config = dict(
    n_head=2,
    norm='layernorm',
    attn_scale=0.125,
    optimizer='muon_variant',
    lr_mult_down=2.0,
    decay_shape='linear',
    final_lr_fraction=0.0,
    steps=3371,
    dataset='wikipedia_en',
)
MLP neurons of a small language model. Each row is named by its layer, matrix (up: input weights) and neuron, and shows model dimensions 48-111. Each number is 50 + 12 x the weight over its row's rms, rounded and kept within 0 to 99.
After each neuron's rows, "fires in" lists the words (lower case) most often at its 100 highest values on Wikipedia text that the model never trained on.

L8.up449:44 50 42 46 41 42 42 47 36 56 50 39 65 35 73 65 53 47 67 52 47 46 48 62 36 57 56 73 53 47 43 54 39 43 52 43 56 40 66 47 52 67 40 54 42 40 42 60 36 48 32 54 61 55 48 53 37 35 62 64 40 59 29 57
fires in: "for", "september", "of"

L2.up717:47 72 42 38 52 50 55 60 43 55 43 44 63 41 66 38 54 53 50 61 55 53 51 40 58 47 48 63 56 34 47 54 50 58 55 71 57 37 49 53 34 37 24 60 50 57 67 48 41 45 66 47 56 31 58 70 75 28 55 31 63 39 49 41
fires in: "from"

L6.up275:67 60 39 54 62 46 50 36 70 46 43 58 62 41 42 31 42 70 56 51 62 49 59 55 48 53 63 48 57 32 54 52 67 45 58 64 47 54 80 40 46 58 36 62 64 68 48 55 25 55 40 49 52 34 31 34 63 48 63 53 52 41 50 50
fires in: "to", "be", "before", "and", "being"

L6.up867:70 58 62 36 44 28 41 55 48 59 56 75 37 38 56 64 44 56 58 61 48 41 56 61 35 50 53 46 66 19 47 28 45 73 28 58 28 30 55 42 45 52 39 34 53 70 43 50 18 51 34 58 48 27 41 71 47 45 56 39 32 48 54 57
fires in: "after", "her", "for", "played", "place"

L6.up519:39 41 35 35 50 44 47 55 63 64 28 61 32 65 58 40 37 49 55 48 20 62 41 64 34 29 41 26 41 46 60 60 44 25 63 65 40 53 58 47 33 51 49 34 57 59 65 45 56 52 55 43 64 58 62 62 42 45 42 39 44 47 48 54
fires in: "one", "on", "american", "only", "southern", "bought"

L4.up328:40 70 23 48 39 35 32 67 51 58 50 30 45 49 41 55 41 53 59 31 40 57 42 64 78 47 48 61 59 37 49 40 67 45 64 62 69 37 69 48 25 80 71 60 41 26 76 47 50 53 45 48 34 48 49 49 51 48 37 64 35 25 61 39
fires in: "united", "county", "sutton", "country", "scottish", "curtiss"

L3.up739:52 64 36 52 46 15 48 55 61 56 53 49 61 51 47 62 58 39 44 63 57 44 60 63 63 54 48 39 34 77 51 56 52 64 47 10 61 57 57 67 46 52 56 43 48 41 34 51 65 54 44 78 58 55 35 54 52 37 43 69 34 51 42 51
fires in: "of", "may", "city", "alpha", "municipality"

L4.up853:68 34 40 39 27 37 37 45 82 54 47 41 43 69 45 73 50 55 54 47 50 70 46 40 24 36 43 29 43 49 32 66 60 51 52 47 46 57 49 66 45 62 35 64 34 53 41 41 43 54 46 48 55 67 74 42 62 30 50 64 53 52 52 51
fires in: "july", "august", "september", "october", "january", "february"

L2.up247:55 42 36 61 53 58 63 51 42 71 59 36 65 54 49 56 64 64 61 38 46 66 71 30 54 46 67 46 52 38 62 52 62 38 44 49 43 45 45 42 54 55 76 55 41 69 22 60 33 52 68 27 42 58 45 54 40 57 37 64 35 61 70 61
fires in: "that"

L4.up439:43 43 69 54 34 31 48 44 44 45 48 55 25 61 44 46 54 50 66 51 38 60 61 61 72 55 49 65 33 55 58 57 75 29 51 49 66 49 58 46 60 49 50 42 77 64 44 36 52 51 44 51 54 43 69 58 59 72 25 72 46 37 40 41
fires in: "university", "previously", "pennsylvania", "plovdiv", "anniversary"

L3.up518:50 30 40 47 36 58 48 36 47 47 27 43 53 38 49 40 23 56 33 61 47 58 43 71 52 64 30 56 50 55 44 62 52 52 67 52 47 75 51 47 65 62 46 39 48 57 70 40 54 49 42 49 57 43 47 68 54 48 79 38 81 33 51 52
fires in: "in", "from", "at", "early"

L8.up839:51 32 44 41 28 49 51 40 47 29 38 53 58 50 39 34 32 40 54 36 62 52 30 53 61 57 51 47 43 60 34 29 35 74 57 48 56 23 38 57 47 35 35 45 72 59 66 49 69 59 64 55 47 47 27 29 60 40 36 38 49 55 55 56
fires in: "until", "between", "out", "taught", "september"

L2.up745:46 76 54 59 38 53 71 38 45 45 52 43 45 39 48 49 50 54 57 53 65 58 58 71 36 22 48 31 63 48 51 40 54 40 51 58 42 54 35 34 55 40 36 56 57 68 66 28 45 42 55 56 45 43 61 38 65 39 43 51 78 65 77 47
fires in: "league", "the", "from", "blue"

L6.up577:58 44 27 73 48 64 58 70 46 40 36 65 79 58 42 47 53 68 52 46 46 60 56 55 77 41 69 62 45 39 40 46 46 48 46 23 22 51 31 24 36 50 56 58 55 51 61 44 49 74 76 51 59 59 53 35 33 58 64 50 49 68 48 46
fires in: "after", "that", "professional"

L2.up781:37 59 50 52 64 57 78 32 41 51 44 41 41 41 43 18 53 32 56 39 69 61 34 52 46 51 49 74 45 57 41 56 43 68 66 66 54 44 54 55 36 78 36 65 65 60 23 66 59 53 56 68 61 47 37 47 43 62 57 55 51 34 48 44
fires in: "be", "took", "before", "been", "began", "being"

L4.up751:42 37 50 34 47 76 55 40 69 31 41 54 58 68 49 37 56 74 62 37 50 52 52 26 60 47 37 61 46 38 53 54 39 50 45 66 42 48 53 39 46 41 34 46 44 59 56 32 49 62 57 29 44 44 49 43 47 53 61 53 39 71 66 43
fires in: "not", "death", "first", "did", "data", "father"

L2.up49:54 51 66 53 28 65 62 50 38 49 39 40 44 68 36 47 44 59 48 37 40 54 56 43 42 47 69 72 77 24 36 44 67 23 42 55 65 40 31 65 48 66 49 55 51 50 60 49 40 67 55 40 56 56 41 56 63 62 41 63 58 50 38 40
fires in: "county", "country", "young", "announced", "council", "mountain"

L3.up459:44 58 62 62 65 55 51 59 35 68 48 63 27 56 50 61 43 59 52 57 43 49 44 53 63 58 35 38 49 78 33 56 41 57 42 53 32 33 55 40 61 53 39 61 68 72 36 39 47 45 40 60 29 67 25 44 54 45 45 55 56 44 49 65
fires in: "early", "edward", "during", "eastern", "edwards"

L4.up867:39 59 67 36 51 75 32 47 42 38 56 42 64 48 60 77 41 68 51 57 64 47 63 39 38 65 33 41 44 48 57 34 60 44 00 38 47 39 49 45 43 42 59 28 57 56 43 48 23 31 46 62 50 50 50 45 47 48 46 74 50 46 42 38
fires in: "first", "family", "team"

L6.up650:61 49 45 41 45 24 48 48 55 55 50 48 56 54 40 49 34 45 65 77 34 66 41 52 52 55 30 61 48 71 55 45 33 37 70 53 71 30 58 48 50 59 49 50 51 64 47 45 45 38 48 44 41 66 55 40 51 56 50 49 36 62 37 26
fires in: "however", "history", "it", "life", "hold"

L2.up108:62 47 64 48 57 47 47 55 55 52 64 57 54 78 54 71 33 57 44 60 53 43 50 48 17 58 60 31 51 51 63 32 55 44 33 59 34 47 37 58 70 60 56 67 71 37 50 34 34 47 48 55 37 57 65 48 55 51 49 50 51 39 68 67
fires in: "march", "january", "february", "summer", "former"

L6.up499:47 53 53 43 41 44 30 52 52 58 56 45 12 54 37 49 57 67 57 54 72 33 32 59 29 20 67 38 46 55 57 55 41 47 43 46 27 41 77 48 46 60 56 44 52 41 48 72 34 42 64 45 49 64 67 60 34 59 38 39 77 38 37 55
fires in: "it", "its", "although"

L4.up609:61 51 41 44 48 30 47 47 47 41 31 56 64 66 47 62 37 42 41 52 51 43 48 38 39 36 47 65 50 22 54 36 44 47 40 58 31 37 59 71 28 46 26 24 48 49 57 47 67 47 41 59 68 59 54 56 55 33 41 73 37 47 48 42
fires in: "on", "into", "office", "one", "only"

L8.up499:46 55 60 34 50 54 53 47 66 63 65 58 39 24 38 62 56 52 49 55 55 74 53 46 40 62 43 35 46 64 60 55 26 60 33 55 56 72 46 43 51 19 53 50 42 55 68 53 37 39 52 53 64 40 66 36 60 64 26 52 39 43 47 46
fires in: "time", "team", "text"

L3.up90:55 47 50 61 28 68 46 59 43 68 59 48 40 27 43 64 36 55 49 69 37 54 46 67 40 56 61 72 36 63 68 54 45 22 49 32 55 57 62 57 47 35 51 29 66 49 67 37 38 55 70 48 69 36 72 60 56 38 49 40 40 49 54 49
fires in: "two", "three", "between", "time", "town"

L3.up294:50 28 50 32 55 51 38 32 54 54 37 64 65 56 62 43 75 59 35 43 40 33 41 42 52 58 47 53 46 38 67 51 37 27 49 66 43 52 47 42 51 50 75 42 78 46 53 48 42 56 45 43 66 28 66 39 38 55 26 54 49 32 52 54
fires in: "episode", "model", "modern", "episodes", "models"

L4.up200:28 80 59 32 42 45 51 52 49 50 41 59 86 76 44 46 50 55 67 51 49 46 51 44 61 55 52 47 48 58 70 53 39 51 47 65 51 72 49 40 31 61 54 55 74 30 60 45 56 73 37 46 31 39 50 61 59 62 46 54 36 67 78 46
fires in: "later", "father", "farm", "further", "fact"

L3.up388:45 68 44 48 70 51 47 59 52 49 52 35 50 57 35 51 43 37 54 46 63 61 47 74 47 40 64 58 42 80 60 51 38 57 68 43 29 23 56 31 42 53 51 37 43 47 57 62 41 46 54 66 61 59 06 51 44 30 53 43 59 63 47 49
fires in: "league", "early", "european", "each", "eastern", "uefa"

L2.up742:45 59 55 51 66 59 36 44 33 55 65 47 29 67 44 41 62 72 49 66 62 56 40 39 42 46 60 46 51 77 30 35 74 58 51 47 32 56 36 57 50 41 71 38 49 45 32 51 76 51 47 47 59 28 62 73 56 61 54 61 63 59 48 65
fires in: "it", "its"

L3.up472:38 35 46 47 46 45 62 70 59 40 40 57 44 39 50 51 57 51 55 39 39 47 64 44 28 35 62 37 49 34 26 50 48 68 57 55 50 41 32 80 51 69 25 48 44 40 49 66 57 54 59 76 50 55 50 37 43 30 75 55 53 31 23 46
fires in: "for", "former", "force"

L4.up438:47 53 48 62 44 51 23 66 16 44 61 45 19 54 49 62 76 49 61 61 30 43 29 36 53 44 60 43 50 48 57 45 42 63 60 42 34 64 49 33 49 51 63 29 48 74 62 60 63 63 52 24 54 56 45 49 36 71 56 39 52 48 55 59
fires in: "it", "its"

L6.up488:51 67 70 32 19 46 53 38 64 50 54 53 70 17 61 54 21 42 30 53 39 75 62 63 41 49 69 78 60 57 45 48 43 45 41 56 46 68 49 56 57 35 70 58 46 59 49 44 54 46 43 50 52 56 66 59 55 52 58 62 47 37 43 52
fires in: "of", "february", "noted", "influenced", "one"

L6.up69:54 46 31 54 35 51 45 44 80 44 47 50 63 49 56 51 43 20 56 53 54 54 46 60 36 54 51 50 39 70 60 40 54 63 44 79 29 55 51 65 33 43 39 30 40 52 62 69 48 53 51 70 56 51 63 41 41 49 31 58 36 79 77 56
fires in: "other", "father", "later", "others", "operating"

L4.up60:53 45 36 67 62 34 46 38 50 34 67 29 22 47 67 44 66 44 69 37 18 74 55 59 60 54 34 50 49 55 61 46 64 53 52 50 58 47 52 65 55 57 53 58 62 53 56 70 41 69 56 37 63 51 46 36 42 70 61 39 42 79 51 44
fires in: "s", "its"

L6.up444:55 22 42 44 47 52 37 66 42 54 50 64 64 41 60 58 49 48 49 27 53 34 52 40 57 44 41 64 44 38 47 57 35 65 53 68 49 56 44 68 73 50 49 54 64 59 64 61 45 51 52 59 52 64 46 45 48 39 52 41 53 49 70 46
fires in: "this", "episode", "episodes"

L8.up116:55 41 53 60 54 51 31 62 53 54 49 60 50 26 30 65 37 44 44 44 58 49 61 67 48 61 29 70 38 56 64 49 48 45 54 67 31 59 70 42 47 37 53 50 23 42 25 44 25 55 44 58 47 42 73 50 41 57 45 88 59 32 49 66
fires in: "they", "would", "still", "every", "have"

L8.up547:43 50 36 56 64 79 43 34 73 39 32 74 46 39 36 62 58 60 69 40 61 36 68 70 36 41 32 55 61 64 51 47 39 47 60 70 67 36 50 68 45 62 55 37 17 46 48 37 47 73 74 31 40 42 48 51 36 43 41 69 39 51 33 43
fires in: "they", "eastern", "northern", "every", "very", "there"

L3.up856:22 53 51 41 58 40 56 44 46 77 45 53 31 54 62 64 36 45 53 48 41 52 60 21 51 56 39 39 44 43 59 40 30 82 38 65 42 50 53 35 66 44 60 50 19 56 42 61 84 54 59 54 57 47 50 55 60 34 53 39 43 72 56 45
fires in: "years", "year", "selected"